Part of a small language model's weights: 10 heads of 64, no biases in attention or MLP.
MLP neurons of a small language model. Each row is named by its layer, matrix (down: output weights) and neuron, and shows model dimensions 426-639. Each number is 500 + 40 x the weight over its row's rms, rounded and kept within 0 to 999. Numbers have three digits each.
A block is one neuron, or neurons of one layer that tend to fire together. Before each block is what it responds to, as a language model described it from the Wikipedia text at the highest values.

Responds to: Tokens inside phrases naming a place or time span, mostly after "the" or "in", such as United States, South Island, late 1960s, the spring.
L4.down1555:502488575522539519580549515497463484458508522464509483470499559550497488476436496396466531501493447477478520541493488519376542623525527538497501556540492544424541615516503556459466534495476469503467487490451574526523500558527490536498498516541524447434480478460496468535477527443468467530483416507525491511500448443525523523516539459587449463513558576510483488453532469537529514479515527460462519587428470521479485547539532504496475434483436466409474494515478459449477512449447490515499563455448561487510512483509460441473475546546456539427466495475509466547511493499531498590422445548476458507483512510489540523458470520478522547464501494492

Responds to: First word of a multiword proper name, mostly "the" or an adjective before a place, league or region: the Indian subcontinent, Scottish Premier League, Czech Republic.
L5.down50:546514508502540432572430504587506472525462501433472481488561440516468489475498549491468516460481503508520508532550434452477502514544495478453539467536448565450460549520599524506537487436508475613479466498584472514525484469439527485470529489565530527556447528510523543532502438483500442433535515466520439618457455465431468527457566538565530563510444427553461419524549502576494429493405502476507440490452512496489460486453510496504568548482448473527535448547430528543457439589538528517537540506458481510449485445478573429497509498456573509418497492524497474532576531529525510558430517554514575497572557524491526483439546485514456478474470452515
L5.down289:465475514510504551521475484528495505483475520441470482501500523556530488468552403484435516513468495531474509499422523492500521475462520606451489589434529501596447510474413424461478496560504534494576523455488435442572469439481456517498537498515520484487590455456541488481524509409454457478519501495550501499544514524426513619463508438472483571544547422485509537411476489493537496483512404504479545512471455599541384500532504541439500518552503516537477434460483525541463526580494460451541508417487459542471469510531494551554563437500499459490416599469492495498497535458519517526391495519552450484540511527517500466468490535463525438540444468550
L5.down369:522563528500465443510548506442515490517502442453457521428516497475478568552510475555466461532525475575522454457506525517502465533560497439555485420456449563541505538456518530496476536515456518477473489422543530449533513470438469516520475517534496491447497510518553523484531549526441507493455488574475515483461456476531535515529533399496541405453485488486459492496469508523545431509466471465489504495516405562478487503529525518522492516562419495449474499449505558522477447499515552447479501461479479462534432557446463459497486512523464495456441452439596545561552510544562456549491482478536518589491492521511515430498529553495559445517525514411
L5.down433:451511526506567564460495548509489480560498602513448538479500514526491519464489531519491551478457525504509531502437543486500454484492560440470522553509498483514491528525469545527456442519585515563506440543486537520462541510450529455514560636523458504487560511520472479486498547512478480545567516489481523453535531518493498441472535515486468494513597449438507520502498582507424480520457555542523448435476502445504537463558547497501487464545494520459521500467496494532522510481472450463491533537466548447519490560445511510509467637530604488446473512532552532489508507506462478539512518420480502491550504467546531550467521561471481495513461480502
L5.down672:578575490586555496502489495491482489527456491509530474542499507498484468475452493449482464507502448504557492522577466519468474540457533618470501424498494485551447559521507515547446537506494501539575522478471527563467507503476453458532503507453489522460483471546454484520491563459541449489519410495470570524488500573488573467514514522472453546512517463479496489462505553507476480521543499511476508520472504449507570539492465533533465391489504487487496512521528497513472447538487524488520477504475470516449436492492524546440434496519467531503566467496511534488503466445404490527473522461539472417482483508466485477497510452515453505489598520503
L5.down805:543477522515538393557501494477510448485511451512607509490536475534488544469460445532466574483486503538509441423540502443480462477550542504501522472432481500529438468524500476528505446505467555487534487432525548453480542502582459460510568471530524498559482562510501515429435532413485477450533491538454557485485514579491497505469558578517450535482483435491524456574542468444499502451498529474557557446501514500584458503481546536435540467514515461489468496503427512485559501551426514447540482532412514512453507545476493428498518470551569494461545481485501503506455475488535505588452549455538479490525517577512531572528544524431524498512483600479
L5.down947:524572546446427446558416550366577516473468527500473480499489457498426496504493473474499540514532498468498508428528555519537477501558492468514521485507483544510511540535576530487473529540558475504454492405453461453469502536533459434532495490567475514497449521509510514521526503479506461468528511557545493520525467530487504449594453571508465475514504537520626438479457496476442466511484509575555456453589506547500509470489423453528521474503503524446395442452576462430484506570558455453451488520506522470547452540428447442486517422525509453510484433432533484475437469491481535535521489434517512513507528460500533536460523489537547495529433598507
L5.down1145:478457507431610472452483504461464477505499483433478536453490504492521535536521409435473457501484512484448514456459491530513516491471452466531530461506485529533486481469497486505491562468491477491491448528494507461454512490507441442454504452508531493511528533476488548520485489495466554498512505502498499490500450488530488457540531483511577548539505458500458401461487474477503529524530558492455544553465425546536422519465547500484511472502502543483468484534444548490493523501472478522609535535447554484538555550454515475516512487481497465528534480465470522478530528476504472508490520344502481533475458564495526495481439476468499515471540524500
L5.down1294:504580484447491568495546509497520401511536473565522481453539484457483514472465528457488563532466451527510445504533542504491476481506492577447495470465545483524547487467534485520435537465440572525504474555472463493477485398559388581511470571496504467505541543455520557478458504448491501562515570481502496449459481516516543470480516428517525513514500464459505554563444499506559524512509556492571496489510562524563529429452535417527497468450475475497461431532445529419576559474495473495496475456535540440444549472534482536546502550431513490523580539488517488485488471517522450551501511461544499458483455546530473576477498562571516489483498594498
L5.down1526:386457445516448435569478452510552478512502566553548469503528569462521514555524537499506556504501495578534504454498517531522464556415503490416541507549554502552557509481482515505411494468446420513457443456523434499551455530531561491487465498577508586491482443489460434559576569515533503515531482475441528491522531537436536483490571493541511460548484501552495502544507516460561514464477505500528496435536529476526513535497441520533451472488538450489515507511497490507483535538538547512503603527551528416457500468498488499518471525534582518447540466569507533543500528546418505503480474469566506467500504476550449493461532523466468518431492450491
L5.down1699:506491510481542538466507512493530472477487474500521505512495441522523512405526483462495478445491492466555452486432514489489544492462497555459555452455472500498447512460516486459485498508462562439429507486559521551439508474484534435563454497548560436528453452527469529517516511518494488529511479439478532470465507460531497508432544487520501536536466514473504472479548446548524494505520517485517529539537464514615469576544468502487532463483507460486527590516542483497561477496440548510589510497589409503584532552575520548527491401535505531540473542451484551590542533481481581474448459549491505516570460570483446498526412486483531528451527571467
L5.down1760:510575541419507491477402428456502517518524534513521543492439556460546537578459472500524499432467468546508490468524458556476543420482498576496494543504492455500501568514473572477491527461461473437489546532493513476554496475462542475541490548488535566494515457528496520462512469565527518552492543485492454495507462480528418441483519577526454511506504547486476500430451468475499526584497572507500479498512525506484505470442524519452464506513520550420492529480463464529455545468565501485510529450528487531545472593467527410518526516474569429490539418484528403523477453482438456500569478344536511521580527410470506465521535498497495484479478585564
L5.down1812:542488516458523502424512540501428463490514500518501492530461544471510536511569495567490470518482452493527494504503499467503503408453483497424467522488482511504478420506546479458458455449484536514471508474505522458479462524537419508546466491486539515499511532468482484434528544518501445555454452501504502444523489463480484533505477481535562382495542563548529487471515575541489486481482492497605485502485494489555529487493537456584436411521451504523512535510513538447477488447493518449475452532453467455498524476486567513471474454534634538543488450458526548524602528537493504541455480541555466463535546505484521557552602582505453506522533517483
L5.down2020:472457590551459523446469526514457432521519542553472433503501509515475465524503459514547439545475505509522532541513580528469523524457472472419398514506521484521541497507530506528569504513525525534489449563518472497502516521523470545498458496407534498446543566481459556545486490499475489512558543547535495445533486492518482509481471525570550587498534528527449531530489417547506492537514522570390480439522511561547518488479495534519484535598375505516532529497473511540463594489508523504504529541517487515400483508505447541494473495537480500534462497468486576448535512525518583482476428482512423511495485503562575557615520550437518527517528502470
L5.down2181:445576471493542479562550495503588496502493531502551518548508547429538494602439466416538493561514480542547528523552473557412479483498505494495590597531519528569447533504477517558549413499471522466500527511508487514425457481564564515564481452562438503415534543497479504432518485469482500552529488512485585480530492496463510452469527498468461559489508552460520500472540462506448574491479553492567533504534525467566466420537547474525529524487477498446459482485534528462472534461445523468602423506431580429489441492528503520481493519603532586484551426437447463512502522563570518572536526467520459447458587517515548427551504483520476523520541451550
L5.down2358:523497546465519460490425482446467521485521545432538498496455484486481519576546608476481506482404529495476535512576418505450488437506587509469515530532544412414449540410473430527399463452479513511433514429485485500465584402495504563488526491507541441538573459510526464477543503449513539504525430545525493527464493500507497475477452470486495454479488481495446463484506526531494472537576499468522471470448494482606473509510561485532410472559530471554487525545478533540493548499478526523511524380481442561469486498442581499474521413462517483433539474540549446492481483553458560498532488451498555551465442518569598547531482528457564494493480483520

Responds to: Nationality adjectives and country-name tokens (Chinese, Japanese, English, the States of United States, U.S. periods), often before names, languages or organizations.
L2.down71:505520520534436450473541469482530529616499519514513377442496547431499517459495495502499455444454513540489459513565482539506479440507559581485467485539530501532450541419519537516446525474501520536428478545505467500393465518538532497500443454426539550548527450504531515475505472437576511579551488531563576508501517536552548535528468510568480399556573543463529521546469495551473554526502561488465481482474489522533504509499543514555481493490469481453489461517467472528510485517508501454446544473525524496500465528518475543477528492487540545540422527448465495517481521496509491477462480510491445467456482517513543502409468493511486457467493476464
L2.down1052:532425492479476442477493500461537511565478495543554462545474487591528592523519476468458511496498521446453481470512490485549530518506420507510453541519469498490445485494468509506525485488517466431473469502487431514473535481468482407517541474536522494459546587511491501446500507508591491517467576481476499533435499452556487413447546454505499493488509474480472509471495460506522500547472448528535443506471552537488434428454458448510494476479490466554480551571481534509472509493583487460454531528516436523494531494446474523419430442415507462562477439466513506488516562573485490542482529418502520539482463490481484461497523459534533502507520560520
L2.down1307:493565571474560470547433485448493513522521489528454553535543503520529559510481468484551463480496511488457498494475509534525542426582479487401502533536507478474550532488526565533469456486476464533483549436495443503572471428592519460503479500507445542523471535456524468437580551418511532410488494507436482463546533514474461436557462486509599544520503437505513507477470400501457595504539520506478455472489435456502531523513499479450462472552538561469517451478471455452505480497487510569511523468425482492510441447487452446465542493476460472525514497529519471482378522551520539535518481442465448528482532542524547499464517446556484578502493539508
L2.down2256:514503495517509488515445521455528487560538520550513431521521458497510562535456461483536555451471449466456495483465471515503480492566451526480515548571512462510508511518511548486517537528527506571479467476592442481524473546530460432478496593546526478504522478410503480479531476563472523432538544529536502490509509568503500476511493530543509509563490421510564489489459350449457529565496591501477478493494481526535497494458481495467400497474469502464444419524448486390516451452525491530514473475536478478532434527430433438505499454506541437457474455482499452511436504529535503543462522500442542491547479545528477540472507474522511533528515549460

Responds to: Digits right after a letter prefix or separator in designations and amounts, such as N1, K1, S4E4, Mk6, KSh86, DJ764, RVT-601.
L2.down794:501566490543498504480514505467485530551507577500476527549450518528565431513526498455534470527448490504537473524540526560468439507503539563458482500491475577517507508524503566529498479505491543450562459484476523572507499502528523511485518432451548535558563493484521477443487502489465538425436459436517494466489418531492422429545504570508431501500525533517527493507502497557535519543420473482501489531532470503546422563579519466463525493488520515469497493513501534470487483528525453482592533490536458502485442551480525429452458532503551567466523540507505506483430575582518659527506543591455525514496436516518444501516590521429456437559496514448
L2.down2045:493588477513514595441466468523500496465517526539441488448487528545553500522536471517487500502472550486488467520477516471583466499476477496516488508433507526544413446510453558590461491375506449493489498533459494471550514453470507509503533519505474458484507510446572510528511460450432570507342543451575439503457425526557491545500519536519457476548501413531486480501438538540447483517512500475471445459489525472422501508522478501569482577516552505422552429506514520444510512472524496504603509472479462564519565531488545465511559474500523469548459535455497488486411504514511559411556453548494474479589532537513563559515526516519442537522464545511
L2.down2118:516477429409491517538498531440498572502542486516533501442530531472522554531562528447521541482525493492554349533506542430537527500522555482491473520469575463514483505427514464491445481558537475501497518440528440521482566583461478504536463524512454465521489487555515545526485536455527506488488520436472485504489490473482489498462519489506537462471512548492523492446533484527502405490470545558563562564498526449479566481526491502426484468522469457524467490494528486505539450522446555511464464590514464409458456426454497518500493512536532450461516458473517526491490468591465493477497446509558518449503510527487460451468511455487430519492471422547
L2.down2527:540502469522493480486524532469474563477515498518513471454458452508567525514485551537528500564545489406545553493446529481611534522455515480415585499473503522517472386477455557543469530461457520566416471536448504513519431463501545524484557565451541482568508496491598510493463525475514527471475561506555491488479440461484503570511520511567558514471493509532482556391544521524482450521536520446563463480447465515492378486496489517498485530546516531468499516519538508517544490556492440526592499525458513435470524482479507512451471483429567494487492523463478491527541547457491556483472492507459500532472514486507475493516590471570404572509526479503

Responds to: The verb or first predicate word right after a sentence's subject in plot summaries and narratives, such as goes, arrives, went, was heading.
L4.down1758:519576520483441546515452503500442536530480449506534531469572454513576567460518456538576543523525463533570493569435511496527519501539444422475489504458489553515526516395432541495512460530525552484462526516565593523527537547553523505485575539536502437451495502461510554498512478528493565491543493531509507470554424483534420536487473519481552444451568522444555492484469601504466546485521548500484493466537495598503461510575473435501440466463496573431503475569437494474493497425502513482503401545487511524485517554473501539541482514466459505430523456460482463506507502534531437433471490501481526491511509459469441495522462471424507509471490443465

Responds to: Small number tokens opening a figure, mostly the day in dates (3 July, 15 March) and first digits of scores, times, counts and ordinals.
L5.down341:534470573445543455456476468466465527489473458537533543434558607478468415551531443463541513515478380494488512473494513465484507503472499494489582461431510574519486418494478439490555567505499546525519505485431530517552493444473521488508518484560444488550538537521509482481542506476432456499475506494451475514613486514472442502505558483430536538500508593512498524558525439532503438530544419517534507436441523511498444511541534495474514475486498506567463522513444517559526535531515522554532566538454455423543484509584458459543503446510455449470502484590537427542432546485527473494461422592486571451501491518548487485483524603423537451431438516458
L5.down503:523500500464490435463501429486438563533484492524480538418479551480493530498454453467506520540439444462521552536571528571527500480500503536575570559534532531504440534427474491447535518485539501553518534547435495459529474497501493513529570432487550482466449407457584528511478481465525458485502491519552503545439465546540520498469502534496501543475509512584535485451525568544540423503488565462524528535516462493513486605589523501495536473515468516484476506509485526523576474491420465531569507532478468535513520521460509438480445434448490434540541531488548533422413514408494571465461480507493566541516525514443451514514491531509483505479520389498
L5.down692:482479494527456491492452514513524479469482449486501482544514454465469455528439549489543502555535491458552585493444512489541560408568462471544517612534434497514453524490496568504510483463393550479505472513507488497548484522450426477560484468464510436573531478462527492486539520421568511518530510513487494533458481441551503455522565544503492547542513541500580424472524484548450507532503534493472456534453494472465476536439490537506482452480530545472467569533471535502537489534508547466479444522511481500483481481451514539520539516527496514407469481570484534485511446546483527562536492580517491488500503496475547540460482543576530442431521431484
L5.down1063:504440569495499472545529498522536558438500532533460497441573523538530498581484566514524399479530506465438442514466554482528528518507494511533516525472527509438545546423426544465583492475516497508483396501421512526435555440521461451426457454511441461443464576543497487518554516500550490566505488519441472516521519470512576537483519516488543473554471496519540419453569411465467483474546526490472450480476504485565433567561521507477441537530493493443534476431452500553507460513517591504479454569546501459496478496450536519487471497518533439545520536497518455541445542495483515482459543550516543466506485569501499472447423531492489518519521449518
L5.down1084:532483461452553490485506527488536464638480486534481456467435419508517492501496464474472477473491488508496520495453516588504484508518488520496459482466488479469536428491438466496571395442466432532523535463442560489512473474521507571514566536510501425487447459477387472502477451463526501521460480518506552559536484500442589433480488533437421489413481428474507462474550520509482450499566561479505427499429488519568485438532497507538419604487466491406480492503513557442465508517572498535572528497416498457482499566600473561525483515493457445489497500468512463570456501502518518546473498485461509461527505477553456467517577488503448504485439473501
L5.down1107:517526450493505448479454524489546460551415511446502426537464456487533533557454473434513490639469514520450505459459552510497562495486443556444456490479511471548524412500498503493455481537472460540439464472491464473541445486529492507551522472528505559525442483464488487522493456527513527511516529527556524469485573547554505505453455464493573473512445571548505532457544574580481513496503508545447478515461573479476533480538494492496515606515531503445503576484513499485500492548559538469456522589532563478558493524466507510448453417422505434510552418529513575443525425561473534559495458560592485497469524587584538437522516550506453567539514485448
L5.down1187:476469514520480510557460477528503528413552521497471452507523533474539494551614533514530464560540479471427513547545536471463493513487453506514497519532526496475478489478556494514563498458554599453499520500486550539537513494597496509506481525539541543465433521486501546561479487490511398538455509493478443507536441493451480529546576543559503545525562476573479476525508468488505507546475472489452567459526483456421431575497511546518536515534508512489613517459491489528482424449468498476455489494467492488503464495515562569566563457477476423524551456575442496455543483491537504603484537534505594605529526496476470473499437543496444497514535497468
L5.down1274:474523511515509465515455524496473500448475640521515490460484551469482370570546540443534493412562480553457511495447478529593455503473500432473423506481506543504451472501522521544515483497556477512497456508455582433465572472516415514460562508442543481534519555498481519439485457501509525423541552579484462423451524496418466430391534508467557492523507574492463449477529456441513546484475469484433451510487475465477501433466501456544542537490473560385548451537545529524489481426494571517509498562518469489486540471551475392481470455546487571501515465564433462547542487534502507494457526530462539432496535435574457514534494495543552484517535497480
L5.down1433:547515517457534532556479504476513454502540530476489595511401527478530483459501482443519446459546447518569517494489477458530449438453431452531447418532500504482527464493433460461426493506496417484470568490538506472502451489493571457465487569520517511559493421518489550396477516456554510441568536495524530514488548567539509510461526398501506519495543502516512558460525521564483506536487515482465502511538508441468497468611495460464533509535508500535414543505582435474541547556521505511514509472483482420494455480440450436428502433526522611564525520447479532457444457488599573496538490508514487578545503483469477451501519449558539484564548547451
L5.down1626:559468538407473487537492505541511503445548432523515404478465511471529531441498450521442490476509447560445503525517530480531508540501503448473525514500501433499463449469628508484464419488493387546558572451541532492497485530439472525540500517515603445500517495461583540490489450497470493522530471548437499452501536481481522515455470496579530444555485447587487440522551485418570562446502508459490529479463431504457472492488590518431504470469466427511521495512466533516624572533575483481484484487513516493453468518474521534489457490531478513449536466524495529475518498532473498504462518442541434432481498546490530470475438444594465544561558527501
L5.down1633:474484535518507518531480448428476489466538538503502490509511485531581487484396561442557505438592511404539548460477519501546544493482462570451516475489480511505547479506468589385444521538487515573566493521434545584543481496515495542483510535418535457501490483483460499437539497432562508537580527561446539423541537466449533585490512554497429506548515497505445513461516554487537528493468519517594569487492529407491475488580387483425471560485565492511583506578496473485553473469525488445625546503484468459476444481459468475445508508506510488520529575499504565455537551541492553507482538550494531463509442477449512473457470458592500507479480487499
L5.down1903:521462504544501464478515466488564547494513494519463514405493445565487544500501528464535464545524557561470527514463461474502414493415490417504545506524531490479518523476548522484568535481444572453474456457425504485497472526540484468456528461566521552485492528483480498473548466476474475497506457442573542473543474491546531466521513546509651522526485504462483508560548446516509561465521491491432560507553505530518564474551520561502481414476509504540450578521526488507512474510543520600513523435449415472491479563554511436478472468489516552463560523522436562485493479505435434474438460546553527483527504520519514537484483544562491452473448539557
L5.down2208:481460554456532504536483571500608523483485499492520580481501589518547481556448569550423549512495459482500429493496564501498528488489487562579515462475561485572465423513540394464462538531526520529539556486509457516497527539432523401516524481425517432483520490505499520469454515490466495537524581498450529460507429466532515541449495526490506541488531430542561525571511508513518549475509484511437496460512479529483442583542516416462573407449546468536463490537448466500471408444444532537466492462482481417501556517512477539493439519535530501567465419574468475576463473484503495505486478541455474524510501596488450567417513547452515484438451540508
L5.down2364:554469465519500483478403534456527490441518511555454547475441562470493542514502501490487473481456528439550479432521539500518438438457469414459494482488525528560504493413494435563453449551538535511512527496428562489536491488504506483551538457522516544434482447523480510463480553388553467550463453532475505501438477433477468566545537600460535565497521509562443443514485540454504503499435432528603392499541502484459491487635497506475518485554446537464498489561511436482491554538481545565521467513505545426566447483507501435500488445526544527510522474507534508526506490542395486469444505540564553532508499581442518466512494541525547461486507465510
L5.down2426:500453470517474522522584551437478533496531511599554505496518521549448513490476523536447510521437513548431498529585516514497496492539509545534499478491534491464597510550485572465485601471467555508456531519478567452569492565393443564506449566489461475468560541537557453534465518462418441441513486495485544551475520523443477529527517455515442521501426487500461518524491555530475503464558522477540488533539501522532469481518537477596399560500431508453532591495428431534536515511502552441481474511524565489484527525467421489505486467532496486451409545540535486465497527546446459567498584534550483506508531504525476518457469562412492448474570426540
L5.down2430:485490476506450467474491503476503559492496495509500448489487471498490524551540478467549532372490489531499498521563502512544493469476445484511473590550506476510550471533512515500450510556475577550457490538484486510522490473475631526516495491498457439443454453526505524509495430528411545557471501499452518526500458515494501512508498502509431546475521536496468518446534499538497461521550549546447450452560485510494499491505467461579426462519502500486461486494490494523501463542521555453591472588538538432500551478470517506478533572474534468484520526463470521573533492509509550452575447495477581477583542526498505461512447442496518543510492483538

Responds to: Short subword fragments, often single letters like w, h, l, continuing a word already started: G-w-aihir, electron–h-ole, Middle-ear-th, (boys/g-irls; also % signs in tables.
L2.down224:534472483458523557475496504504492473520545489530529536528473527547490467451504547493513546520442471491463520539572522513463513536448503497464490487503490534490494463454546423509419508512488537435483480514483540534490522549554522485512530530471453485504429440493442581510507541455443468535444533497503539510441492508498460522473459551492501502501519463534460570563395455448417408538449497495560527521412550446431546556497508441466562579481471452488486440488463565541523488501492528423503478446533522536457499529454517526440524478513470592572519551515528533484496529508518582525457452476532496479502490510549535474466520468517514463459508457491
L2.down461:533451507482615528538514571507514593520487476533463441612508557475472549486482546514502484491470538477500453556521501538434517566449505519468516454547438496482506572497509498546486509580486488536495513461578500506514468450483538444499453550524511453532410515502487468489509529491479439553432502498525512528450449418485502425472544464479507487466490569504552546465508505443541439471557537506445520531499523551514474589485508528496524460442466520598498542539498461507512524495523502494509503514536545453508503442517502457522486479502519477457547498549562521483556494510540517505497489433483537537526435504495478501485541472489524495502532538496
L2.down902:491451471519545496482440495475461525474494517505494422511532466536499471564499527494587475540572557535550441461463475511472516494493511543555497581484427590525504478458519506535514517502487461582479488512458509509453403447454481505478514455550561507508440516610476445443450476495461504443475511490438541501517482440514480490462527548495489414469525512552562441503542486446436623437447480493487473493500445504464468461487501469496493536465587484504459474467546483434483454570509560491456531506447484484484554516517469538497471416424507571507477528514482513497516514495505529514503581552552510499517502505469544539455456484549521533495454537504
L2.down1159:523511503519513487419506476559491474478430501506452521556536562460531526545537502394480574475531511462515400504477535424476533580544470458506503446465472577566482496514491471506495506572461534496500487471515533489533470498450461486512487498443524619493589597495584519534513565479482481496418498523474434450480521528467524460453523472455441512513447491485495464498528528510544540474500432520479542507551398573516476544503508525501517463576557474542476527496507510520488526483555475532545510457586567522528585489500480495447482552543512505561441532553538500465501504495567503506516506569513588541510547464464462562435506549513537447497551483476

Responds to: Single-digit numbers 1–3 (often a leading digit) in table cells, scores, dates and stats, plus ordinals like second and first.
L4.down1105:583431526468461493447488524451536535528546492513464490482464460550568503518458519458559457460513544529573507520513595480521515507560451467458501544537428507509538452451441555540432498501425479471572440478460524538522515550504559464435527475527538449481513510496499516514497445481510483471496500444586506535517451615512542491457519494524423530488506438485536410475485433514529470524499504404500527530489525515435538480632573493516538555494519485490482553425518492469420498576464468447492481488514446453479503515507509546485515469488543457577483588431423467488449502524493584545476528478483479543524467445491534430463516479489523526499556495479

Responds to: Motion verbs like go, went, moved, returned, travelled in narratives, especially "would go on to", "went to work"; also word-initial fragments like h, w.
L5.down5:557561467548437521485546490530475509475479465502527500514504539540503489431469463445486488476472470465454477449509535623495425499574524484508512463496482503483470501484479489473583522564543498519491438482562470508442528533549570511465507512536453466466501548495505484493492546493428475520461552513530541564538531546561591506490554505562549440416449564554542506522504427470549484574538537551434426597472477583519484490526525465477466440461508516541484518506432525494552516537521473510460503479449420525539492436484532450481534568540502531550442560529491474516531517494587586436521488445493520528483516496489456440462536522483570488505459524540
L5.down407:500463515441575568518496461511495514517496443522426546528519449487452526427553450513437438573493563560457509491431467529449477444586535536479449469557533436486588484434466529556427441539465402537512508481524500507504529533525512449496514538561520454544497598488518481497515514527464481439529565527468489492505553435523496458504497485496546450464525562545466490536451509439512468542517444478485554492510514486445521545536455532486428498475550513453517505522509451507493608459501477515536510445518509404455567477503444585425519583496447503462518546536500462507457471450568502554528463484509522488482476513483483503524536503509509520437497510494
L5.down429:448516541486502438595513589550525531447447537436513544441453546550496506489475466468484515522461467527561438485450582525557507456498451577535526514545448484548499508539472499552465532529556491542514533550489504458497452397569544496509492517549480573395482518521509477543516505508471418374537477527463478495549513391460453468607518548500604550535539541464512494546460510477540503424524529541458498492531486460482534471473565440512497509474452461503417572451469484540453455495522456475530556516498454556542469474535484497503536477441483514511548516517497537487463517529511466447547463470476427559507487487525490466579563480499548572517480506492
L5.down443:502541473586503513503437487477518472548489440474482493513528528482483504457470518464556534486596420486561520485440468504455581484474493435517501538524533516532580496426485565516457512521492473525471490482469472590488437557479466519585497566491446465456527503506509439475518529560526505476428534521453524567452546520455536470509478531481495508418522572455520522493566541502482492556478486517534500513518544463440479481534475517486520581488515536576501480493551447544472484488498509455468519574484490510482471528443474492413475499509504443502518524499509482456440445463553450470386451503511522522487503530384482496437456519452560543500444575544
L5.down505:497520473556434517450474496505519508461476492497482465453569533497485478443468529544469497524474499500454506524531467491492498529486481453489515479501484505449447487527506549525504516517510487514494493519578483491564522521505467543445505580479445533488453532567573486516578527534450473550510503491465506453457462576485415481550513502502509519403452485424514543520517486388549531542529515484509431534505501463497487457470480446439496527576433516568471432554481492498636550455477464564519505479506437510499487536528528585478535501458489506468527440525513531475482495476533483517544503501510445526618478485496524513619584485449458438479485530491
L5.down682:478526498464466522491529501522486502512477468455524554429451438502515485541483505458536486524512499463516522453471525496513491430518529540552504489480468522530473465470513569435509518516543476514529431544569454503488556554581562547492492507465504538545391573455508494516465550501495507541467516473575539456519530525468512467516503522465515507461514494498523492550464503505463568534627484509468516501446475526488561492530569501555514525538458462503535486442467455442458583496454542419445465514518504498505435531507548436487518508512451414530594479457472470503525530515464520500589515447494552541462519496482458507496474529500476492508501535511
L5.down720:437569498418471501499422501494454505503518533598416488443542518511526518477477496508478541441518485457484522466450554457439570503539474502557555520493519510549490520433509485523542513375510510446553535546465488491413501564527548489503502444576567507537434414491573574556519506462474552505565516526526506491510516452465528519519503555469474508552548576581503478465503452526495530516457573521537491515528430491494505475562550600480533506440531458482460451462499525502504518577492512511497536487458538475486576460548518456469442480520526423459557471570562464431506456447531533477520543481487466470526479513494527457496469490418450463508519512553
L5.down848:470467519383496563544535496514452462538409482415448539413547482488437498508514433494493479525479524480514455521549547501403485552537497522514565497458505485466525553469519535547544490545495499465438501574520510486514481510457364507496522520470536516530451412593549487447460451467456461491474446506496527524461506517444516452534547573579493467555443565497483472547486512443556488449504525470505474531539474526496501450463464501585425497467543575514437487574484467513392487540504517531439534457556469549439473530539544545487458481490540437511447498473536514522504559530519547514514491574542465443444580549508518553465567459475450544536458500534
L5.down1406:494482503496470516510538466481497454497470533423516419483392583472493507492495503573556505511527482503534500545442496475545453551451484515469477497388492524523551516479455546470459511467458534521471552487520493455478484570549470531498481517519606412491447505501468458557468502547507510504509469488620510557527441466487472418532487485538494381490483473526543528568502503495456560460419550490474515459501510472416540539580436493452529457507454503544471538458423541525517469453456460516532522487486496479441505522563504497513593521455431470495480494541501505511501587524571510427458535511458505472535530488508468471487409485478555528427547457490
L5.down1657:503487503482427412521440541545444485507535494531494491439493448514547493401516514552523512553512499426553501409461496546506431514489536471524465468446521552536507530482512430510498480529547508532486533485442527501512452489439613499550541461517481446413500425455484532540529552539497556492504468524561517486464489551481492503505444515503479498484506510473509525515462563496414478493543568504517494568532512506415527496462527503499467491520532530425488498482524508449445437533501487478439547515504557506448434531506533576516528508507512500420446469540513604510514408546527526482450512480477416525493554499492459561537531471508607479483534523583
L5.down1754:555449452477448548513437519496508464540492510481513557474471486512480557524547430524441425479517482545486505543434412543569467472446497468479474487507585512530529556510522490501495462497411473487440549542538434547542519523527486522388488453488532521498465497527449509472523561527483521516482472478534497482576493564453567426529446506471496437480477483497486503510480567560474528546453477481508531490510473517491486529480466583504473504559563525436551458568512428519533449503477520521507408501488477503607451552536491459425522458482493407493423491558518494421520463472438554482522502479521458443497520442474454463510487491475558507518545522562
L5.down1932:506484528539485469490455505479448490471488481480561517533512502539551570513490551482479475449530479458421495432542466503470484526529500553550550523498502507420500454436491510557485480542486492567507521508547560493506498446475475524556502495514484534482543567489532535434516476528587509535515496445517564476499532428473473495444487576514462476522534579504460507427532490483466464497487494533510504480524510496507578503505513450451507549522454508477479529537490401529496444483423443518503517485579511519469568502454528507466543528516400606510374450507545570482489581481523548538487459421496549486459510486454446498478374547545465516536548470528
L5.down2342:545444514409531477497445526473523497485532542480516475543488506465545534530459478520441585525431457511498454467535494507431455492544449463510490405529479531517467585521468502448486453515476478500528469491530547555512494583472475547529526510405476440551543470458449464569528473484492483505471473589531474511519447496411531454457481486521494438516562501463501519432443500488465515550489541525423500488463502487543459481442504469491525480508449521407557510589478522521498494454570573434503554510452521530464523489548485545543462522502435515527607474473488514567471531482420543515488450442517504520488517465557583558543537454523465524528572487519
L5.down2403:523427529535514479548527411458489519533507506527428521482550507473418494510498516435522501527509539538524526509469521558495556630449471435478438474553507496470448500452482513495480535523553518514478511483475604476514525480454501481499540521473511519466523472490615525487544483414423532536462540504435583434525512518528528479528528548492552477551518523501534471556548492513512496495535553593570533439495514499460502470563499538529549451498527557443583521534515458456520536494488470508450503503533533537508468553460509572473520478498485523508469507442497500535449529450506451405507504494579510504519494577561441492583488487512539551527515479500
L5.down2531:530474479533580420550465517444557474479464492490538479449574551459502478467527473516547444532609593531473478443549472524529465459521470593460474541488558550497474535462412471546556491459406486549479429568415487459514422554456465499538530590502518526515521481554490467468540524494449442513585498478517473514435491524466481424512484473529490536474442522516506554549482449497469537462488535438517567440515452532505531538488483520485490483524491499555544495421550460522479482498522491511547454564458489543427448501585452519479483496583463536523509523486532584528492549523547543507464537535502467480532475476439510506575426465509571497438495440506
L5.down2543:527500533537557470481483562454474490518484480524489514497485459490464540472480505504537493491547575526471486459537427511469469455538459446565540482464493544543490583466515552453473419479502584424450502530468542497535480584449471516497505507508470408579507504480500449527531601516511530486455450528467453476516442552456517440570479416465555482476553493521509574553557511474490517564461532547471540500536519587514532548438576550509482565542552480440511522577448486517528498512506487474491478505492404423494546457487446524517495543470528549518492501531484477498453521586488481513504540561515479500458541510573519507517470432480548501516531441541